Part of a small language model's weights.
Size: 8 heads of 64, MLP 2560 SiLU, vocabulary 8192, 59.8M parameters.
Architecture: RMSNorm before each block, biases.
Training: 903M tokens, 13773 steps.
MLP neurons of a small language model. Each row is named by its layer, matrix (up: input weights; down: output weights) and neuron, and shows model dimensions 32-223. Each number is 128 + 24 x the weight over its row's rms, rounded and kept within 0 to 255. Numbers have three digits each.
After each neuron's rows, "fires on" lists the tokens most often at its 100 highest values on Wikipedia text that the model never trained on.

L2.up859:118132132118123128142147137086103093166109130140111095131132104117130138135173156104107152087118111137087149160129107130135184101116139171128120113113080109123125127094098073110142117097128119160142107138158096100092135147173141138130152095129148117142122114090103121142086142113156090136154121144110172145128132087119132135146137115122130143171136103144107110139098088134140130153121097120146125140114169105149123102077135093137183162129091137102132133167116095167115102122144151111158118169052127197159151117097155130139085118111104127144136142135170163161130107089064122118
L2.down859:120145121129134099108121103121138160190088137133126143159067159100154163111175095118119159095099143126106147172110147153161118135084128127162141142122064178178136158153098143094122126140174178095138126166141158118117153087185121082081103121100155116098148114094119134104081146128105061102159113100096114152110129148122147136148097143085149129144113124127116170127129155109133129148131131128157119136122108119115159101087152127137124135167128106115140083140135099131146091128145163179125110096151118127120117117099149148142146134126081092163113110138072151123151102155099128115
fires on: ",", ")", " Divi", " instead", " consist", " More"

L2.up1026:082135147079129130127161123106117102132157155125123116105087165134147124138145105094125140145147135130108122124167112121164117096128174156157094099120118087096143160137139139134123132097137127131168185161115141131174137167143109091128105145132121146120136058123109096136131129124138105094113179143137158102119092138110151098101172135139104105126148189131131124064102141140137146148113131127120137118106162162108143102128138123146105080146081155142095159146108166129098145165102136164119120131094114130144135147135134149131114089123121141122166147103114141134142113097106105122
L2.down1026:100131127096088084133170122102134118172142177135129127134108101128116113155130070151120135113145180104150117161148112167131149112151163181154110128073097088122116111114157172136118151152112138142129169146114153138129089134148166154130095159149098118127173122116153112112113098141168159112096153150148176101084170122174116131164155134111150109139117167117177128062133162127087115144119191115088171117140104107110100161081108130099142123140106153155138100139150106139128130160122096190150073116132151100139123111107137120169143110132138142138129123118121172136111117157085116091
fires on: "ra", " land"

L2.up1210:120107138144105140079138108109084117133132172139123139110087101143142124132121105137132140128132160111129157175083131121131163124109163153128124148112178117148126116100138123148168139117143077128160154158111136088137079095138116114118107107121112098181135177120137187130127140149133100095143107138110145136153123090132091127087127087113048079133159122138106160144142150088126106126090111128100145114164165118160144183156114102158093124079125128125126085116166123127180122104118121153128140134102137115148130092160133101152127153113154145148134152141067114162099154108166136127
L2.down1210:140117171100165098162136075178132138128130130173096085117142143093147160133128100126180134124127157146114180058102099120132129137126104164140129127114174136124133114115153109147133143139098175136129103124127150106167175154123154159134144121115145099137126138126147177145140119132090152131172106163176110143141086102093107165111113106169138138093131093168136170139131171140147155137132103121120150152099111148164126137134113110172084074123105123127133118119136128182134097131096113097093158134135143083092127133123147116130161108108122153125139185125113131140080168164159162131
fires on: "tion", " signed", "ted", "king", "dic"

L2.up2085:114128132128127115102155149094124111132072143139131150123123099147112170092129076121119131156112116135122146129122138120069112114172102102103125101126178085180098112079128178106166125158132118118132112146133142127107170152186116114144100124132119170153149131141087078120122112126148101111151174124091080123127128158135116128122123133101174142119134126159159099141162132120130159150109071115147136172140122140136090105126102099168097154121144184100151099140143123114123111110120141138140114094141137081087168151132135143131137164136157116078088125120135106154132118108120159149
L2.down2085:128119099154129173117175177145114113115136189130148126173102094132091134049109126130108147153155179150134166089119106134123143118136116081117119158145150093142129159131110139117141176135151057133141118168147135094098167145140165158111131164135099127133132153090133103118155075127173070141130120108112099133147122158163090170135153120106127143125168141163158129122146110141143175130071102138140180125115118134166116137135118090205123125123131144137117121148122108119133145131097126140116116095111165121128123105142101132105111179128097122153142114143114148125098107124163160162
fires on: "un", " un", " Un", "una", "ire"

L2.up27:096168131079129100134168093114120142112113116138135146115152113142169130123147118142083099149116139120150121143092132150094110128121089139124108109126093132144132088134128121179145140162115108149099110139135118145130144152106135093188179129128123132100094178115114156101143076167172146120154129142137105113080170150100113091164130131172099119115068126161121161139123103134122102170149118117150125139125109077132157097129118131172132100135093126156173148131120158132076123096111054103137114128127117184138125179140139146123116138107130117125088124152137148194102121090130145109
L2.down27:118132133103132163123133078120142155123141145114145133126114084178123103116141149177086122123132177112143133135077175134090146114122066114086121148121072133105117118119158155133108104122110104113113155161161112125133110104137103126122152152160161146107137173176153131133187132115153136125135091100118153118145150167110157124134111119161111145111082114178124165141114137079111106112130146147142123128120171088146197105131143096128125129169098137132167150110108129161106120103093113132091102147126118163162109149116106173141151117141120164084119153118115106170140138140111153132
fires on: " an", " An", "An", " Best", " |"

L2.up2516:098126162128126098150143138093121127143121131123081110132134139179120107155128142110119112151105122159120130094134134112153102131083156148139161128077137152127160124117122145146134096116162123088118104105146113167140151119122134127108057101135138133154174073123143122114088095124117136108151124151144135105136100136127097156135163145123135087156124161151193090112071113116120144119113096106152138109154113118118116140169158116161126097099104170132128133130131108123117092152140117115136106120080157145137161101138112134133121164136145058139101120155127140174113099150104114092
L2.down2516:118117184120106099142126165129112156110138118158126076105114136122164122151128128115182107084102142145127134164138149168107145149133116141123086144108104124178084125136113107125130131128136096116115153167133122152128151089096119106101135126072136123143132131129160165130111112076162102180150164106142146157160126052124137154132101135071148110136127155141113097100120106115060142140133151111129156120173124152120125121118087114115095120098142109136121118128147146130119075136125116139148109120107147138110149123152142124155148079128117135131132118145077075122158142065121132135
fires on: "ra", " where", ".", "iti", " age", "te"

L2.up925:095138122100098154112137118122132113176131120118153104158167130121096146112099089149136162176113152133142094156113122083127121116128141141139114109142164110059078137122122167150087149131125135145111093141163134155137106133134114119098136112118179125148155134136107106141136131101148091079159129132139132113132125131128167134131141133120124138125115104142129157114093171089113100140194104079141101127148083158117163156157124133132121148106126090118157152149164127128123133125144107096123080144101157137103149095124131128116145118111129169115121129169114122144148110164099108098
L2.down925:137116146125137102123175108161158168099142094095151123123127150108097147131139151155132101154123134109127119149112156138066144128144086092129154108143138091152115124163115106107097128160092123121092145155113114137125178119104149164133127145167145119150096168106114129172133123157137119125162172133142164149156138099092185106159127097112134150136129127141111114092122119101128105146146129121100086115102138123112153147082112080094125135109105093109116148174157129137149144121134144165129110103139118105118143124141138113106176114082126134101113103181090152105131128144128094116
fires on: " United", " U", " National", "Pro", " M", "a"

L2.up469:144153139113128099141177165104120124103119096111151111154162137145127154145147107142132145149188161126137124165137151140152128101076122154107169141092121127114096114120178109113137136139111194148176098129129147130128092144137125127101118149107153113081120151152130103117148097120129167096169132130098111167116158099147149110116128165191136115123158093145137108145091085110121131167101140162118139124114150144089083146163140089103141162145128186109130101124162116093138140112141103172152111152125115104129115110071140134126129110120154091149128102113116127150129111160116111123
L2.down469:171083185125095114113133150133137139110149142116122104150156140160120137143129108147155143093148114098099115156140134151171065101114124096122183133122115165123110087116153116114114112112078127121129157156186159174145071099111074133130132126133102156160164171162128139133094127097107119120117146142117121131124085153138152075119097153177138129124148123182142146153109127136090144147161140153124168165133177118109141147168127142124183140136151114121127130143170095123075113090090129186110119128113083119132152119126138137119117097164146113133123171111171100126088140134092143152
fires on: " between", " two", " Two", " both", " among", " Three"

L2.up1973:077173110133124161114112090084185077094104086129091152132140140130138114122117177154105126171136188139100106135101131103099143129075128143157128176099101156139152133146152126120132145108104140121119120093140123113180115115124143122147131124144093129140077098141109134133133145144122137166131110176153105115128095128100126140126134105121111139072135150110165111117088170143137086122124108188155121121105156185122173133120103130142130151117161154127102146125147169134139130159128111135129136149090123157129117141142130133130108108125117151126171126141150130127130120140141129096
L2.down1973:144140164118142158113141179183121161159103136131119114125110131132137119130156093165075118093118159132163092134159140140114093106121125152106144145126175112118094139114120142119130147165117152148170136117158116127128097158150117134080114120092143141120140150123125186139127130109142114139120162102121125160115143136155144149116118110125102150148164110090116175130136126119163094171107078107108140137090087124131121115127119093110138120115177112166162132130141120141098082156125140103113174140135129103136139075112143116126129072145131105140127135141070165116090127136166091135
fires on: "let", "bar", " Bar", "bot", "day"

L2.up1545:151129136094113138116077104162095110125098127130096173115118154135161117112133133142112120122128133145147111128091108134100137116133176114121112125168141122134109155124096113098093115145133166152108141149156146123132123150133128124137094125124134121093151125119108138109153149124098104094111143127177126132170104097147134105131147155136137072109155081110122147112107156146082155108130110168109147108077130158159127104144137127144123175143140131121148134107151116082117109141116123129136079131127121117150109100149103163146116184143113114147143156082127128188126117088144131112
L2.down1545:103130124140159175136188134106148137198117132110157110143163099122127178101127152147140103125147171130156160124102145163100119181112141138141123110070141103114155124117165136161140102081109125141181109139137093128158131104083133107082167120082100115164135123063134097140135120120165162129134136136157129127086154102152109061116089163130115157142116129161110135125134102120116143123147150133165092117152170150126121171148132117139125127124125152151095134144105115145145100072080097091150113168150125141164158105124147142096110111118124117159145117117080152106173131149125151124
fires on: "H", "{", "An", "B", " college", " Medical"

L2.up2354:139164123113135165073124155185152129126125157111115152136137107151101142165090101122080163150143109106134122149114141111135138084152125126116155142181137143149116135169122104117137131110086137125114097076103117096155144131121132133092121137169150087151122112139115158131145093114147116093131149102130081116133136132161157147121113134104188128070115110132134161125137113071143111102144145113122144082103156076158087111127154134110137112117143096100123191135147164132124114128156121101123117090152152131125165210145120126098109128131136175067109145120151166135120107138136118067
L2.down2354:178130145135134167099127087170080090136147142163138132127169149128131122155114126142085111100049091106140137130140172131129154112142121128146101179135131149148144142151160137153156112143122126114126125145115165140106134116127118117109145099091114112130109141080160103095119117101175082122154133154130089132125123120149074134112133141130096141147113094102141152129130155107102136156153175126147148061112110110116123156151136129154130097122140125138100101152171106096092119138110143126164114140125099114144096162105126103134155161103133123084083156104150111154161113159110134125
fires on: "b", " Na", " H", " Ma", "a"

L2.up2399:130120091144151136099091096129105120144099155137103126136157151100154098127101121136159150104147110140108152161112095120151128141137120102168136133109172129135089121112153139124102110099111121073139117154150152149132161140149140126106120117094155160150149104115143107110131158092110138107164102130140099126114165151113143139118131087134128146129141131115137096094129128163122102163141117126123100098101132133143189115138155130127180129140137122138148065093142140094110118148167129135166155057108196162101139111081132120121157089102130178085110118164136112123128114187146140062
L2.down2399:143109125116149123187149076099113156114195169123103110157105152115115135125119110128154139135152092109101106134134086078139137105163146149174130111113146133144114092126102093095143199116130120133144163113114167113127130121092114158103141127134148118162122100142105127102122136136143155108129116133133147137109122114142117088141129144088103130145143089138133114116150153127158163123103147136135102094137164117171153131099121096149086137127152085096110135106116097122147168155138129152157109153141097151098116165108157147127128106112149119126135151099176116115143117122137147137
fires on: " over", "-", " between", "ward", "side"

L2.up1502:167123112112165137109160126117159111132133160130141155124109155141173105102147132136104075105105104090094144129106162097148143145118184131128119126118095119097102135139128140128116080116107143061138121121118132126171157113173123147113156127090156132146081122086134090144154133145050125145142115144128141127129092100149085092131130108139154150115112131160136156114139156133147149174121163136115089118093169128134148114087111153147184137114143112148115176146109128096100135148154108135089128119119174080155098115139112104118110158108097131123171133159130110149122188101141153068
L2.down1502:169109122153141123116164073181162083143140118110133098081140134159149094151143125145092150162125100132112107102099138142171126125157176103167104128128117152120119108149151134124084136125148122102154102183076134138110120121177083122117141095110149110120096114131184128130115154172118126106152136086165112138107119098129116147145109108147105141129086163116145099127140126141123149100127125093149128140134130091134154119126128144166173127133147121133141139150144126075148147168165112140151113143107130093133160150090105128146106098111168143130128168128143166137116119134133111131
fires on: "v", " Ju", "h", "lar", "ju"

L2.up1697:114123119116157106120113171075119122154091153093112137119140111105118074125143171119118121069125113129123114115132129125146138117105152139169145115140077156115154113168104123132168143153167137148127153138125108160136106095113157123130190099104107126172109134122097120138142126162107159134115140142103139130174135127105119089123127131122123143146089101082109130130138140156099126117155159154136124127120145131130142101116124127154149152115094136158116111128158142120132178109119106151126119086103136112159139133147149120133142149138123091147132114093122098120132105142118135131
L2.down1697:121103143116130150097146138095121140126076168084135103124137098129097124116181123086131181099111101142120149117137105173164136112109112113165124118153122132103156105120101103141146140099127138140132156106105119171124119126107147164147126119174139059134125098136147156137141154126135159082151137153115131179140146108122108138086126155090164101129092135141160142122158142139101147141118186138142108118111103114140152080167144141150146130110104147099085111140138125099119158114106166125106116141121126091142132139152146153076107127137124159131132136176151076103134150160119140135
fires on: " sub", " within", "sha", "vol", " rather"

L2.up1059:115135158110160067139104122119115103148110131133089111113099121140135114176134146154122128135157133138116137122149135148128149126162089126111152129161148186113125142124128133140078168089108124116131123101108133109129103118101143112143127126116113127177170157130111102178137109110104067113092106093141153153131103115130162138089126194151093099093122074134149105121082118132176114128128124125180140161171132106130124101133127115122146127138121170132138145163141121087166153138134141117094134093119093094090121090127135122176177114097155104114149140131179114111088119125085118154
L2.down1059:103159149123119111105111143168109141140153165093108104114130114161114097159183156099134124116138137159119165131159109147139161136131180110106150130124126140129139115120123165137049148057156136124133108123120135145168127093140126119179175083148108120168161119155154106138094133138096155153143092118084121174119108083144105158118107163169112157125124107116102133114109120128128153180115143126134093106120186136127123119130130127134088119151137142107118149158122118131142120138081120147064137143111089141106169132136113108125188172139135128116122102144156145130159134154130134165
fires on: "cor", " sub", "tra", "co", " Tri", "tri"